Weights of a small transformer language model: vocabulary 13759, a variant of Adam for these matrices.
MLP neurons of a small language model. Each row is named by its layer, matrix (down: output weights) and neuron, and shows model dimensions 48-143. Each number is 128 + 32 x the weight over its row's rms, rounded and kept within 0 to 255. Numbers have three digits each. A neuron's up and down rows have the sign that makes its largest values positive.
After each neuron's rows, "raises" lists the tokens whose logits its output raises most directly, leaving later layers aside.

L2.down662:139079111115083092105068155200113131126110134121138066173122143162106097118145151105150149135106104148128104136154131124124148124166124173124104158111067113170139077179126129099123093149116141117146100099093113079125186192169159158116133116128084183128108093180109121140090201176101120151
raises: ")\" ", ") ", "). ", "); ", ".) "

L4.down31:152155123173132149070164105099105102071134125118134106095120153169148124135141090175127125134143170101148116134143113085145115101104085118142130188110126107138109077086094114155163175152153113142150080201145111110167125198121097087117146134083174184109100122140100115125151104109108063130
raises: "Tamil ", "Kann", "Buddhist ", "Mohammad ", "Sultan "

L3.down1130:112085148163068111123108122146149110108133118102111155093137158155107113089146096171120175142104137117108099145121171101128114125144148134165141114159068129146136088132151127085134116151140135051067139166117101098104114113135124142067105138114183122128177184126116113124097102076110097087
raises: "matches", "team ", "teams ", "games ", "team"

L4.down20:127133127128170186043126079187095142208161155168167143112096081163031099101072130139097170112141088167171104081130114120097143068106105128159142108137105111089140151184142137135083128136112163121086090070085116128170130115128198138140173130063116103123154147096116189109096112105119099123
raises: ".) ", "\n\n", ", ", ". ", ": "

L4.down255:172117112151148100129145092108110131079168113193163189124094136147134147133111112145133188165117153066148127124158161123121144086135124086135118145111138141132152140150148143110096111153155122119160021135106105112166137108116143181136119033112143077090165104149096138087154162185103110109
raises: "phyl", "species ", "females ", "species", "gene "

L4.down1188:166060133162175118155086113141140107131135133154072169141161133169080125142121129149135140114125174111130150121126140083053125093111202105102083118119140148154115136099126118132100132125163114127167109104131120146119143105137130061096118190138145132110120159191139118114103160047110137165
raises: "is ", "may ", "can ", "represents ", "are "

L2.down18:099155106169132146149104112172118167200090130051121126153090178118218118128169146092164115103084167138134115169111136143121127135178118114135172098127108127085140118092146130190108151185106137104169114120141127175117124113138098107101123123100147142161098182123172135156077157127102097134
raises: "ers", "ers ", "er", "er ", "ered "

L3.down867:097153129110126118114174130097096091185204157042151091125137146198100118181183072151140118180083152099167177120137104132120147102168133162108114118139140103110149113135124129095144141166150119210108131177165130148107137077098120171162118171114094117107167157127130135115150097091124139103
raises: "album ", "albums ", "composer ", "release", "releas"

L4.down772:136148118134159179116137138149072140096163122150152156106149175132138122119106116080144088117138112178138112109111136112212077142170107113134070144137129196115135069088082154120185124124125125126162098144087134126162140159118126138103126137073120152111177135143157103115127182194132088111
raises: "Uz", "Sultan ", "Kh", "Tamil ", "Ottoman "

L2.down992:145125134110128113142127146098127137092121138125034176140157082121104075138118107072013121140127115107106097120109093142144144140118134154110153103106122123073138118180117115123169139104119145111093111152133147131160062112101112138167200173100095066084153113084140174126161106098136104106
raises: "====", "===", "==", "==== ", "The "

L4.down240:122172115153114134112177102127110166098115199145147114119156099107082123144067094094092124170133093126140109127159077142155150153127082144143115056090107046074124163205105111075235108141115194130117145099146155164131107116098107128159144136113127136156133156129095129091116082165118106069
raises: "' ", "===", "\n\n", ";", ", "

L2.down56:107120097134155133118099113153138159149087147138084066125141156105116105151140134178138133109117094014136123097109104091113127151113101195146123097117132115153106107140172162123051111167136135157158105103139102095106131112142098160164158083079159121146135048137129076129141150106069161134
raises: "\") ", ")\" ", ") ", ");", ")==="

L2.down451:139110118123188090134127150152087061131123178127111130157103102129139095117084159072142096155169191077154112089159136137153150090100113142102142088104111095142140180090116118156153138154105119120152116090155141126059132147100120134097123165116129121141144071185148100096142132175117172107
raises: ".) ", ")===", "whether ", ") ", "\") "

L3.down227:155156104120122146186186138092170170107123162082099138164176146125115154152093185122152113086185135112101132168130135130042127123045114147128099118186098108149156071097131151127147123071195126105110158138131177167107156156100114084111100127176125112094163119094060119112129118139134087139
raises: "include ", "meet ", "make ", "continue ", "create "

L3.down85:179151100099131129124120164017143131123078168146147116158150102112139117136082117117083107090128134169168100127137108115119137072081139105073147146192073121173131201127141139129177068084130164215179130102167091164097149138088105132112063117122127113061136086102125069128091088111153079133
raises: "of ", "Of ", "qualify ", "th ", "determine "

L3.down134:137168155143161124134120120106146114119123160132125101089116113130136135127162120142162116159140190089141167056164116158074120173078120117137152147066134132118168175102132182104096170109113094089082110109171227093066113136130156140112088157126076135112206131158176132180117131191180119156
raises: "s ", "s", "sa ", "tes", "sson "

L2.down140:163195076160163155112146140077104136130151129178080072115114071136123074147160126159162089156097161144107137114106110147105179157067123110129124038129092025150103118107136096112152118093124127123089126180142147156101096102107120074179136123096238135129109106173110141075102108122127120155
raises: "math", ",", "text", "mathbf", "wide"